config = dict(
    n_layer=8,
    d_model=640,
    n_head=5,
    n_kv_head=5,
    head_dim=128,
    d_mlp=2560,
    vocab_size=32000,
    activation='tanh_gelu',
    norm='layernorm',
    norm_place='pre',
    norm_eps=1e-05,
    positions='learned',
    qk_norm=False,
    attn_scale=0.0884,
    bias='all',
    tie_embeddings=False,
    parallel_block=False,
    init='normal',
    init_std_qkv=0.0235,
    init_std_o=0.0291,
    init_std_up=0.0336,
    init_std_down=0.0336,
    optimizer='muon_hyperball',
    lr=0.00983,
    beta1=0.95,
    weight_decay=0.0,
    lr_head=0.00925,
    grad_clip=1.0,
    warmup_steps=200,
    schedule='wsd',
    decay_fraction=1.0,
    decay_shape='cos',
    final_lr_fraction=0.1,
    batch_tokens=[131072, 262144, 393216],
    seq_len=384,
    doc_mask=True,
    train_tokens=1066000000,
    steps=4501,
    dataset='wikipedia_en',
)
MLP neurons of a small language model. Each row is named by its layer, matrix (up: input weights) and neuron, and shows model dimensions 464-591. Each number is 500 + 40 x the weight over its row's rms, rounded and kept within 0 to 999. Numbers have three digits each.
After each neuron's rows, "fires on" lists the tokens most often at its 100 highest values on Wikipedia text that the model never trained on.

L5.up310:485538485487506506575523425489485471509488540505480466469557540472551501538537532539481455541479557534475468462538464555482541338501499413457502484516538537562482509482495535538499516524486544503421617502555540460412487550446505414489487454502488523518539509509533555434489472483506512437498491509497467465559530430505473539519501491569455478400550433488482478451460481484503553568487
fires on: "-", " \"", " (", " "

L5.up2457:555552523512513518511482492579519514467466608557479558493491512489533551478463541574516525498496522530445545558494576545487535494526542540572450461449509507491531487462519457566505466577428495467400524487513517474428505469486533451456465492508492477500456551576467459459502496522557502441480525488449506487526449556461457505463445498510555472530523483540439599407415484583562401510592
fires on: " |", " Edwards"

L5.up408:501512542461528543529488455465524501535564530441503482532619480521487566488487493580515461529473509526492530559492527423540488527505430531480528539509490553517460561529490542543525534456511499523465469460468570479465485494512499550553430490521482517534485504416508488497501510431412502599534513521505444442443485474576409512515471526474547525598587444501444464460418545448524529455524
fires on: "In", " to", "'", " |", "On", " On"

L5.up2122:519526482447530529477467449569573565561539560532493509490497473509482529478478448465500431497488496521531479476506444481539503495445429507425499490475596484496479444466459458480453455501440509482494612494470560449472504508500499540505496425473450515536453515479492469545519531502532529521497530454484536433502510495505470467456520508574538607440517476480507527463504492413478569559533
fires on: " |", " of", " in", " to", ";"

L5.up2398:498481505459427561481505503443414545477466457546503555494443499480512411498485504530471478488501490491443480511469520465521559498484526517457483476470464412515466534499512531531457455515487501544452466494523528496488527524533482399537497511444546507480515490443551521525510554480463531542430553479490547539484597517466546508456505503573455540446419548516468456516507569450496474455569
fires on: " G", " C", " one", " Year", " appeared"

L5.up1726:452475508530514519521523470509549506552434611488622531494506499460465526562574510441526517504552511516512512458491513443448559469635494542504488555512516504535485483485514519506510511438501534549446478466505553574441569473467513559455600551455492528508503504486541498483496504536499507473497475459421496475509529530473536510524479579507503501497459540446513483499521481568486560539452
fires on: " was", ",", " is", " were"

L5.up334:441493458537527453519594521559482390456444478484543505587529517515564432438452493467452464552508460460448533540467499510542494432496416573541524493533505512537453463514563534510514538493485527532511543452480549480418375442422462491483527521541503504491541488555437502498563588504499538498496530462536559521486512466563532532517493497500492469519520506482471526505491482538537531543500
fires on: " (", " A", " ", " \""

L5.up1815:466508523390579488516503503532533539527514545507523480462518512454491582470458567502522550465452498482470507466488539541430552471489477425589488493472514494460457515522500432521499478433505540516456428498567539519491507472485506469480442471525520475495473504485510465420506545489507486448463541565496523519491439467413461498499498492440467563518483508544508489489504473493529485420579
fires on: " |", "o", " of", " made"

L5.up781:486424502550563498529437508522442463543532484440554513458529485591463492464448480467524515466501508491481488518486639463468513494559440457426435480490486453499521435525495488424423527524470484496455471466531509465460432553555510426511482467504484504527495406522460532530519505553462482508506546475531429518420512515423474512509463583474447475523528461450492551485494454531451515509446
fires on: " the", ":", " at"

L5.up1431:480492480481504518562512531437531505477504504473586544475499521540551478553555557492423468536497441435471493471457414526500520532503517538454491568632579541492546531444476526520488429461440539519492533460485554572496482480497507496486508513479486523460556519500575493489460551502537476549462466499488547458509558499440550518514521521509497512493529539486504496440571452459461528512493
fires on: ",", " and", " |", "|", ";"

L5.up1610:507523442518535463533540529502481526498529516479501504567504487503453446498543494479444415507470578530410498540457522406441524490517461450530551526459588518465518521464422543526505486490438579492483543486491527547478507496492392499514482495509593540501535510532451470488456531550521442481412538457555534480464486456536519598499533483485528408510458432527443490495488476491507507477523
fires on: " \"", " to", " ", " in", " A", " over"

L5.up2212:554434488509508499562449506475444514474548579469479461576459485479495523515538513482439473568484466539491517594500529514443546461593521499439447479482571478484510477466471472571445586556474488440529544504483509477450477522472447483550513494510587502547469562507446592476598463475531492419483526471503585524412539458531481472575503536541496492485487515531557474513577458477493495462506
fires on: " ", ".", "|", " |"

L5.up1864:462455519488562460534528546445552433529424563496501484507460463537523595512430505492512515523474531497494537472424573524548464384500519550538474401512519489466453487487522538507468468476428523570526465469501539536560479497424501466485486516501528499527480484500510521474523513516420503479532502529505432501473522465505502507448528489524487472510491498491531528601473536524466509571496
fires on: " A", "N", " ", "A", " (", "\n"

L5.up2535:467537525515498528477452519474514490554469479485451460503464539530510546539481488497492460456540575494520514517491615535505544506600526500503509504527424495524551523515474514402493497468526538519493492533496462395505438551504570452561522517497511507582546507485490585429509497523445452479468478464548550496471511528474496462459494564396456463422497482508532505504523482480539518522502
fires on: "a", " A", "the", "tha"

L5.up87:514540436480462485550459489525496536533491509509536459462475554443458489486419495520499494469491477498470479526581467518474492479633468523438510433452511458539552553461496508577440465505401526544464521518484505414482493446483490566463471499469486512504506537506481513510480547458520485493514508500536443441538551462455395479505466463449453449534492454499474512499478550541433500482499
fires on: ",", ":", " in", " is", " from"

L5.up2234:488475519513478525543518553533537531536508478410493559487526428461501476428522552511418472531513548596503528502440519527454473471535516513430480433474514476485554507440466521515438531464403524526507492561488523499480476511513462475444505497502518513498494548511614571493503544534513513552496536522547445473470526518528488522503465462549536432513480572554457513516479520523494563531503
fires on: " |", " –", ":", "E"

L5.up1084:521456575457485472465484533474508526506487384546515539516603510443558456448499549514498471544507438510512488439493496464540488468533512515484458481498482493532490522540495485446466504484486442518481580481537488483481485506543529432533480477536465505517523488454511572502509588495521505447486460539446477482455517516526467500525503468514468486445573480517576479480530504480479537520478
fires on: ";", "\n", ":", " 2;", " 5;", " in"

L5.up2235:538476432485535504529499496513475483542494511457544511513558487544486518514594512483487466564514539532468487534479464572525486513591593563468501529458513516476533457490468505440440530464422526486494472442445435461520527568488523432439471483496439449524494494459475513476563472438554524438517490522529487467480442431551532471470518507495515520429453440530580502471535538465516450507521
fires on: ")", ".", " |"

L5.up356:507472526611510467551431577537516474407501494486450514491530539509430446525428483499523464523461410464421493503532426440524539507502509521480465438519442507512492562505514514488495436471517503619526554439528491480498535474507418459525533475475530557476606507496596521508503517511518565491524520471485505510497444486505509542502514552478492535474544481545534592465514573528477478537447
fires on: " |", " and", " to", " by", " Got", ","

L5.up1972:473511544509461562500486508476519479510505485495487502511569462487495534472396530486536472504513547560485571503518446535532470495495437499506524455474461497538469559494568526549518526473473516492449542449510573518551422492569480503513484521491548470567528515608472529552418453526547485531561538545454579539533484540517477495565488520507482451534552549506539537516494518502505523431468
fires on: ".", "-"

L5.up2059:518517483493469510475586491401479524449497525544485577477532488609498554364484556575550488534536482518491548556475559544437471530505567558439485527525481530512464475524474567422490493525564531479523511501486472581516482465481499531537486487531391502484442502447531528513506425530506570489521498544492510488475547491447553487493499523496447542437451486478436530572532595525467500490521
fires on: "\n", "==", " =", "==="

L5.up1190:522457467486488515513468500533511426494506455613521407484523507520431420550490429529527495482588572527528518544505512511497499583536486467495512414542516547551469544497570499449475525483565455525514473448551544438499444419536517459451506435503438474558504441532479518528497458465429471480477520519545463436511506546423501530485500553523559483512523524551499572496561428534530514443446
fires on: " a", "s", " A", "a"

L5.up1067:518532524462440456443507456458477420530526457491499453504533480482494486492482482524479411575444550475514535496490520504470523572548524455527418448522555427516502571476538485490453410493514533534520453528471489438490466464536457443522460476483485388534513545457452525450488508463485541499416472445503547517460542501491497493490409491571465481558566506479440534475506461478480500537476
fires on: " a", " A"

L5.up456:463554556478469505487450474504494508519530585461462474518546493540504508510523513531492462462489451569466509506491526435501425532523553536492478553551484570431496445486472484485442485428493478516529480389423523429523497418456563534478458497507490520493603549578427544450492529467493492474542466486477526434542605546483420461474480464517548504494473530529459410490467536532528531507419
fires on: " would", " to", " can", " will", " should", " could"

L5.up691:446519496474529476501501524478488459581535456575524488509505473521462464523515557489554521494601514483475536483505554501474482483509466484507515412512530486564496531480504544530452550507455483494458473492526477415492468497535504581507492518493511479566529409472566479521598490501499516429507443541596519496471528535499461469508481467490524537502430534526454532506511527450580560443484
fires on: " a", "s", " the", "A", " new", " A"

L5.up571:467579504470568563549495520450549477524544505518495532521548554440472537507473522419432419554513470490569507500505414524474520482496586476573505447556451504500491487501488555480487467534439494500561477479551495504423473485501480526461494482440500464519510534584532556521519490519527430532434488487459482538479499457519507560498515563468486475504557531489498476516568491498526494531490
fires on: "man", ";", "ovich", "-", "\n", "|"

L5.up557:517527464486497520471415508529506456496484492491596495529478557427434450459508549504498543406569482483560475439554515491555503561507478516530474479550542550494502547459456481483474424475438518577519569507481532535548496446501483489507470392512522483446513473497522473470534473473518507549546556527518495403517560502494489492564484529518512518514513496495526509531629474479484486491453
fires on: ".", "a"

L5.up655:492497481513465495486518531461517479411466451503488461488539495513519487493483513570501554488499482460480530526452530510531483581452415495511463532500571499530449562510577514456491558524474510471563511533471451541468537543553504540533431462483506492539513512501488444486530464463431499440537488485492446481535525527563507476474482476541506531425425427506420601512454484526501550508543
fires on: " |", "|", "\n", " La", "=="

L5.up2202:466457553522478543466406525458490558516506478469476452510538519508559555585478464529497464459588470552502496521526460557524509530534583475513512549573532561560577519422483503570496494532530538521507540491508523549496419562419508505513495529503557536494486537472519543583455553507548462445547502504501529549529517495511527531515482502520532442495501504484497531564494495491493566472502
fires on: ",", " |", " would", " 13,"

L5.up1398:457447455492475422479486508554479404465491492520508528553514480582488512488464449513556518468478442443524534538506523479544415418515480557493473525510600547487517466425453514584426538537553532503471518469471501502449483520501523485497482396461488538501511496454452491490552463475483545538498492468518557534490532543470433471576438448464602535444514489490491481555483485532545465518452
fires on: " ", "\n", " (", "==", " \"", "("

L5.up1193:531537440463531557537539498502509472482510457496472475505467507526513538555486579474472486482446529466434480530505537566559485458515467538501441491475517557520501565514523473490502498489543556421451477540518534469524472572532506521509559541426521547546463549536433444470545491453508527560535466556532524476565556459444491447490500414536542448516558528490433513507490438531603570536490
fires on: " |", ",", "|"

L5.up1885:484464454494498507567497509592534579528507583524554444454434472490432509496522549528546491480436562446464491495448484487538569516496493461476514517509517550522495513482483511535499535503495558493472514505472495454492427440554514484492514446557470472544490540515464512404525491489513599521514474442480532514566498464450521514445480504483455503492472503456551515577477486511476548482588
fires on: " by", " to", " at", " |", " of", ":"

L5.up603:470518470495507503498531495494500496459629540487484510487576544487513499588501476453511498495442489440508514499470512510534578567539499500489507504467551499499489440419539591446483470398603499505499492546499434575546499478473503538498489529421464476549490481514447499544509494483474522499423437527522493490522606500529568492511517445470550423438492501534466536524560462481393542509429
fires on: " |", "===", "==", " ==="

L5.up1391:503472527472534511579432472428490425462437538423534390514497500483493520484500486414563534490545545479500486512568494488464570479459527557492496458515531463588443465497552549545506536562501537490528472478479533521508570407506534461456456546549513519423473412544505454567393523485530511492504460542538527441469491486466454509431486501545522491410444552452488519553475461494465493513523
fires on: "N", "C", " (", "K", " K", "S"

L5.up2484:463449543490555529462564544507496454438533429538622490489461483493489475514546557477447522456495488508557522503460503509563451481480464517525536455442480480470488566483456549580507544475439451467421516545446532544517478503527599579484528437525488550494526537517507504488427577534486496574466500531534534504479545531449518466476521549488493515550479592562477598509534503439516546479481
fires on: " |", " the", "-", ":", " and"

L5.up2139:444432460501511430448477534510482473490447479509462548600488461457504487456489507473581500461461477508472529508494478474546557489535484464474499462492489587446527473426491529527454517562495501476508512468467525500482481527528548536523535391477562542444476536519460512446483493520491473478584517552464497566485520500592492510505564513484577503510450501442547536547484468478470478509529
fires on: " at", " to", " from", " the", " of", " At"

L5.up882:518513579491558555514464479543480511505504557472564497489496522431475568531540575451526498532511447508466521547540521493463489508586505468460482401525522516535525513508497508431472472457499458424490541463475602484462524474501475517508565458444490477500555491497479611535565518493477464490504542540545584534520558484479505508482468601478551494466455501505484491476541452478516558486495
fires on: " |", ".", "---|---|---|---|"

L5.up2514:475487531557522498491520471526493577484453481469445613484538451426494452484471541525484513467549451487469486481391507491484451500457490529486481491525520529485408477470494481499536481511481539517546649499489550497457528508496477496481553532482508506541438537484528502473517480516490464565479469512498528511515489505445470542526455500509518453496519520474571527473450455554464493502520
fires on: " |", " of", ":", " in", ",", " and"

L5.up1446:423541480525492428389478453452518506559484435497485551532533512570413474539454496417468517557455533537513558474543525443496599551444485496480526514557432491539547453555494534450499459480467529535538434533484482495450533473475401502549490410457493466535537479510516437471457548507446507508520528505454531513539478516508480478475502552510543533473548532497575527531504443556575436475512
fires on: " was", "\n", " a", " were", " not", " newly"

L5.up1200:470444424446524480434533451508495506520464485470466493440520545527442537533563543588567483596458502514491526515495470547548568537446537498456459454483540459556616496474555536543420535520493443566539484540549526460528471520514490475443463506474552466498535491524504470551432537565455455482505510467506464454519465477470529565464530544583468542488459494494553504454486569475499495399502
fires on: " |", "|"

L5.up50:478481536537487435423425510494562459540457572531488460482498480469529412467464505421442548479477480493473491467499530443479496494507517531515544487443563572501485454480545479466480568504570514526487422482542463538452485543435465495520549500470465531477501488521473511514575466442445537459444478500465525436588482506502524479598558603512460476429519504537494498517464429522536486536459
fires on: " was", " and", " were", " a", " re", "=="

L5.up592:573485600499472488524525472500449481519514492521551492467540584448473554524488559539467483493523446510573530491452517498478431554468542469453509459578539498507499543531523539511480451366553459529504550541538605507485463447445490529512483477479487522547473480467463508514552598498435477477450487470562494522516533496498491549497453511510455578465458502469540542454504518467430500450490
fires on: ";", " |"

L5.up1709:523433499540514527495542527532440533522531460551508437536498451466476433539563479439445521463517534484452491495519379470483551600572596511495476519506517510497548495470513544544546466519469442516487501517517581574491486466511520526515451509493468476518570435523491527489489518480497433493453458554455463486427525555409523530478452448549476528453503507468444481529419527514529487500507
fires on: " |", " in", ";", " and", " ", " of"

L5.up2525:421456469508558432562447481519476590546482529459524522509472537514466543565484488552505487442503465502484571475488484482441528562491533555601519520466484467456590519441524552525465464568433491507578515522503537493533525539503507473412485539508525575430527510489491508498470534426566386451473487506450495503490551452483535477526502510520460524526554466406495534500478498407515479455478
fires on: " |", " a", " –", " the"

L5.up52:532476447550463455465461430485532550472437489505489486514584494501458511561463517518467529517419503521472474553485499556436511473506516511466543434480449465493496528621539487491459568557435520497508499495522530518514469483503551539490477500429465471540513487499492476477498565459477500504508507491495442449454536543502519574455499497604468512487469457520472553536428510490518520446521
fires on: " co", "-", " one", "B", " first", " J"

L5.up1226:505538531501472459548550533485519456533388422514495456522520493489552488477483492507498495490527566511496523523466499510522522509494503483541505522469501496466539502451591530510509485556428550517565451430467483505529503491506465440508470481564416501550447544564511520390510478467422524495443455501478545458456498502452453468533528514534503515500490535473464558491429493561489560443563
fires on: " are", " a", " were", " |", " or"

L5.up923:499449519513533501522561498564517524565566539512497456512524561474527496546545502466541462499549476528518474512514547405472418545549493509541455482518452453518494588489484539556480481526468569455534507470544529466502472442492483481513569525531474531531504535416498599483500528458508526526523470426564470414501470474483440456475510514482447532495510466457510532511467499501480480509541
fires on: ",", " is", " known", " can"

L5.up1260:569457548502505530545546486534565518542475495566581563508542484523496453562465491560569503529476518495390528482545534475504501515553535502447503500493525474540535564467505468512505514459523504439540531534561515513456481448526474525436463393511537589505509430538499518521477525461490532457474535550542480543478495554460491607515501479519478500522523422484476533445541560485471435517572
fires on: " |", ".", ";", ",", " as"

L5.up1419:471513509397492476442407498499474526521509456546492482503497485409494557508431532488489500518542472497445573533543562479517419525542448467524477511553531548466540542455481509436533471430458556450510470463548517462460527425502530489465630513464492570600482499467524483515471437495486578533498580530574564421511516535554491476570490445498486557557527451532464466450521515475491483505547
fires on: ".", "-", " more", "B"

L5.up1690:474485496474487494482480445480468522476536498526456567532485432558576463520575507470518520483475566518552513417550510483507521454522460449563535546473526497432526550420549442521477458502426458578495536396558510549541453399521499480527500438544467565520473498530507491476542460491485482483459503540537537470632472496485517460540487541539482503487540505506511552500449502479454474461531
fires on: " |", " (", ",", "−"

L5.up1741:530482503503481480512514505561537466516458487564429472570453555493548459517518546513510503554506493470402501487578439520513537504527542519480605555515512524499504481485437497424496524507467460492549458482479487478451535456527524592528425485641558525530511505498541451425502486483528526516480490486475497435461584569484487469518493504517497486498505463481465511481507551522545495533480
fires on: ",", " and", "rium", " as", " to", " of"

L5.up2091:559412462460552497511435522469461494471504449449455526441533443503565456449454457514512545440476526536465461480501528447548510521546491505551512472452517506530442559495524469463498492516552444455546502420525436463480474501556534440513547426505475517468544573465461546532508481596512470476497450552437498425512450428522463522453492512563544505471484482504565508494534513472547501462493
fires on: "\n", " |"

L5.up1424:476603509450562486586479534491444494428555527520518516538465485555537475516529452567484477526481465576449504532562477505467474497530494491439483435593494514477566473544441458475518469482484539561521536452542444499458488498477417423491488482465538520588522509537470483475454451457493500512466492554515557484502565468499486510519476508566489528518469520520513465420512465529504490472529
fires on: " (", "-", " ", "—", " \"", "/"

L5.up1144:528481507479515520515469482460479511485535484461520457525519530526592521592541529509511493438496440561493488525486547551472476499534574510581506570495459569566484504415577520517518415568554531424499548506486458502482452470451477525528455477508511546502483525498440505424470492545495548522462457513462546504555529472474424404524408408430531478444470499509418510543548546534513511502548
fires on: "===", "==", " ===", " =", ","

L5.up2392:450492520524531480470442517468492542483454470464522394525630511422548525555450576526480476542485486481482536420497489436552507531478476482538511488640513553531531467458627590530480507540533561485617484451496473527471476457479533501491539467543526575504556518480454424573430483448527537514434481457470517533477507510526459489448517571461508539471549466538524430564421500488536569416509
fires on: " and", " an", " to", ",", " has"

L5.up128:448584496517467530512519443507528481493481466441458512529465512491486411463516524483456466484463565516468506547429530536462483485500433528458543499533564572519459457524527545522495501474454444550544531485494447553485588567479515472436535475544478486539522415558492465515510458449529490517499489530492500475574525483465457532475458489488510448508552548528534558474498528459528522507431
fires on: " ", "-", "(", "\n", "|"

L5.up422:488450637514543461465498492545507530482559502494505460512553522460453464490512521481490484508493578493521464533546508507503495557451515523525499498571527558514553445462469465561469496464581516463524472468485461506483506511509520526528516513556482574529466461469583496547471534545500500484424464519511516469512520472506519552527487505555526585501566519567481530504563485506512490501606
fires on: " an", " with", " of", " has", " for"

L5.up515:417460553542462456472485522510483490497490443538492536540481532550510430554445519476512541452439500526503455502570527467526541496483505483513422455553567543460499499555510489570474562506469584524453568435506530508480526516458524522501482423499580391525512514548465520510534518488483475450456391501515511482497541444434441477537439458524454536504431506461517505412534489427498478519487
fires on: "-", " ", " \"", " The", " W", " v"

L5.up576:497442581510502493485450490505486526481420509526491513470526508451479492547521496465512444454463576486459485495510510486498515537392597510514523457478508512474518542480474529476530440448514524533427482499519529489452501516438455496570509427443507536448479460470566513587468465452476490564479471523515533510496495509466521514447540519453495456444468585532512522471570525449430522482436
fires on: " an", " G", " El"

L5.up27:559431432428567439496512510465471444515427467507530565496477505506570475475513560468441510516419537483464505527543511549429511514497511463504422476525508504543540460452530521583502596521421592490512519580485455529509521534441545483444530507484439512472538484485500556505478486508524493478516522538507509501417494509494573528603511478532420530487503451511433508462471462419558490518497
fires on: " (", "-", "g"

L5.up1481:433491406503507418533501518489479477474549488476514496473532515450514514473428539536427539455505538474478533477485483533447500448473521510520483411503508479529478491536533524544466515517416440485473419498490485558393548530544518512515584470585444518535487506499461523522487486555519409522479502513560505521469532487508475502520436474479444492481460609468486448465445555441557507531483
fires on: " B", "b", " L", " M", "g", " F"

L5.up135:503456488551531497496484505483512519513455443585528494516455474477476453467506480464475458554517463420479579510499450437490451531459484500549542445454466478442454460516458482499494523454521534500486486527434508436520486522471452513503503499472549487515553459488487522475411504521541548524412440462511536547438471531532504451516426484495436430544553438482506468558530438491437532439534
fires on: " A", " a", "A"

L5.up561:452451476442511446434527539454520550485501442521520493464530483469495483505506500502442433479488538551545485491451535505469530472507560464429461487455477465504508503539521514572544462542467557488542517557477531505592546465513475431475578457510518528497478486482474532560508454576559535528512470534596503452531475524522461531414448529531574505458498511507520563460498495441502537554572
fires on: " |"

L5.up650:506447480466547426534449502483580498460532519535499540428471446513511488520480516484495462468513520476471511448550488492463559527572500477469467498468580518501478436457521495463567513550518518466541419493549525491471517482482463531499490489501551506452538474508428530515535516476473574498506543478506456535521512495434440499553521525583521528560496526485585527505443495468474538469470
fires on: " |", " at", " "

L5.up1444:516474465564528515578465540453517412497467522456586477475499543495486554455485490516470568480482525469543485470535552554497534537515557522476469549557539535541512451477462515417511486540542551483540526502487503542477506497489538455543479524518474474456528516558466480502449420486468535504541539473457490496480441443499460514501553415399411515486552551498463507455512518466479550488487
fires on: "===", " ===", " |", "==", " =="

L5.up954:513449461585506494516529534538508511439476464485506610519592504498467504576487493504487501493574437485421535550505544505534481576583529567447471503427566512581497522555553454475521515487526469458475476421557581517524542403508524516551510499481537523515544535502517459495531472481447627493494489480508585513461564508441518459547500529541510534489614505514486530535551539489501521476529
fires on: ",", " |", " of", " to"

L5.up605:491446513520511516541520509490501505530416506511532404520584515437526545519446480471524474441540494545454494512493454509493458511492505475433431507584487533567528539535522517524474471506529517509436459441548460573423497492614595471496476522494525491527521456464502496535601536553451530513458550532544400474505557450523442501548469473517540440514525483549432541533533501532470513516496
fires on: ",", "\n", " (", " \"", " |", " the"

L5.up152:497526555446508532485441465544535510530493587496468503500452532553514448513469521533518485526474584496503432493542534545513557525472459508550469529514521582426549489479464520466525401457424477548471573480472509532462532557455567508509466513525438472464533505488495462485522494472505553489478427451498555506529492474490473511488498506549512522511486475462438507482518462476472547458485
fires on: " |", " U", " and", " R", "ism"

L5.up928:478485494484518536486510452439555454441498453513557478524581503465505565497484543478472488471553543431475482434525482542437494491523536505400474578482479529539493470544520547450466481451529509482605495467495442531475480476527496530375477479492458523470492421475478548544555499491541471511468465529468501496532532526515496493368493497489480548500498489410518509472491520494529450512484
fires on: " |", "\n", "|", " "

L5.up1608:477582537635485534531476474508542487507543505499513493462573502495551492517512451467439511462473508544492504575595438502496505500469529453504506470543459475530512403479597468524497486471535525469556507526568495485594455541578533470491480511524501533553506509460511524466514423411534475479539472522443458502520450543538440535534560501499522522624496501581462564459444419496410536529439
fires on: " of", "-", ".", " De", " de"

L5.up2521:520514465531524548546512490549538436595513523491484470500487500507531488470536459482382476508489527567524579556537508519462482565471519461519480476445499436433442476422449535446526465497604503533469478452514506485496477493465480493467497531505557470512517491522527466540583478485474508475504488464540465447466494519523503493472491493541539447508497487572507503557552458508531441502509
fires on: " a", ".", " A", " and"

L5.up475:509492515471496490532476475556589524516557571505482456515490474532461525474588535469526522534483490546535497506564493460494457525488475482545428465480450595467453449502526510480528525549503492506528489483513521467414523430457597527511443512510499507450521455535502496471501496444449552491505507529515550561476572583534468487470473543513428509471472465551487533453464454494483533493463
fires on: " to", " that", "G", " would", " which"

L5.up524:509457499478503477550552407443475554600492493520517528502529511584556500496511511490563466511469531499520502527491436588469507498470470476485477499519532469493505491491526476456445543520399499537477456551501470495484504520480457401400482439502462565526478549476536422496474565506453483504539490502483443488490516442499545501521521547576463578553528562500580580487541474532610531536537
fires on: " |", "'", "|"

L5.up1159:538481503550469469462457467473607444483458502571553527470556503525478478471516505550488561504553473503462520490476434435526492560482546540404505509485517552479475438502447535533456455476501541535474495559480546551535521508520505514553534481478549501566522498545440495470480488500548476496542484538432463461455420520500461449474540522534535497522497502549478587593550555450423508490489
fires on: " the", " La", "t", " The", " to", "I"

L5.up542:533465530530483475498431477539564506531427462604514524462511476489457490554437435469495460467525534483523440502503451440447520479514426522532494473431515515558495478551479460521469466528477416536472515548549482453497535421505500490531496500529522487471485548456533566571507479566475489580546568510531554501483448498494479483483393488596493533527512486544538479488504503487494443484508
fires on: ")", "\"", " |", "A", " Ford"

L5.up802:581444496527524512512519553461468460447516456475524495530462440507489509510520473507454530512575484496470488494498522507482463528504495505490544464429447502478454588457463556460559516550497512588522477542569438466465474508503511541472544509459463559553549564430508471484488517444449508479463447440501482497495467496509483506546502478518548534468527560476504491502514496511536516483501
fires on: " |", " Plat", "|"

L5.up2107:506488522447527472444484529558541475535504556461487523449439472473530563594509475610503516531523465476537549465477582496493527530451500534556429521474498413459527510551523484564536493517459467535439449481472469502483498513418505513518505576418471471506461514487411500483454433539489571427447512461552477498469479451477475497573502473543476492444477479479504482417507388527562448532477
fires on: " |", " 0"

L5.up609:554525512453512566483543480597582576515446509507491435447507472501528539491499473487496445538532551484430498455408547435474484545520532518533513540492531570554496551496509501503506479511520549455519469462500483528451602514489466483535489497459500519527487522476491410528505572542482531439496532461474471528467502440549485453454512503498496505493513474490553518461564511480526571392514
fires on: " in", ",", " at", " |", " was"

L5.up678:523445486490564528487516466516475539533521577491510506488508505517463539549555523543513510528576439593505535495499465540492560554545519496555486462510527414522510429569491535461470552515541447537473458572536500507536454467511545497523525511491526421564440474459494500468473539459448457425540499504538408457510450519505499458455556524513596536516474493502491475524505511474549504480482
fires on: " |", "-", "zy", "N", "and"

L5.up1425:503431501558507464522450487521537512474510517457525482465518478526559559459487480442580504547501472476494494438546447529517486471488463503451472448532565537491404499517507503451429559526511505528435517472577506560503551510488518507489542563516504443586485432504477451481506563518542534494515557503499488506537412383534505502450462567490483469570480461445571521426499512492485475529470
fires on: " the", " that", " following", " P", " "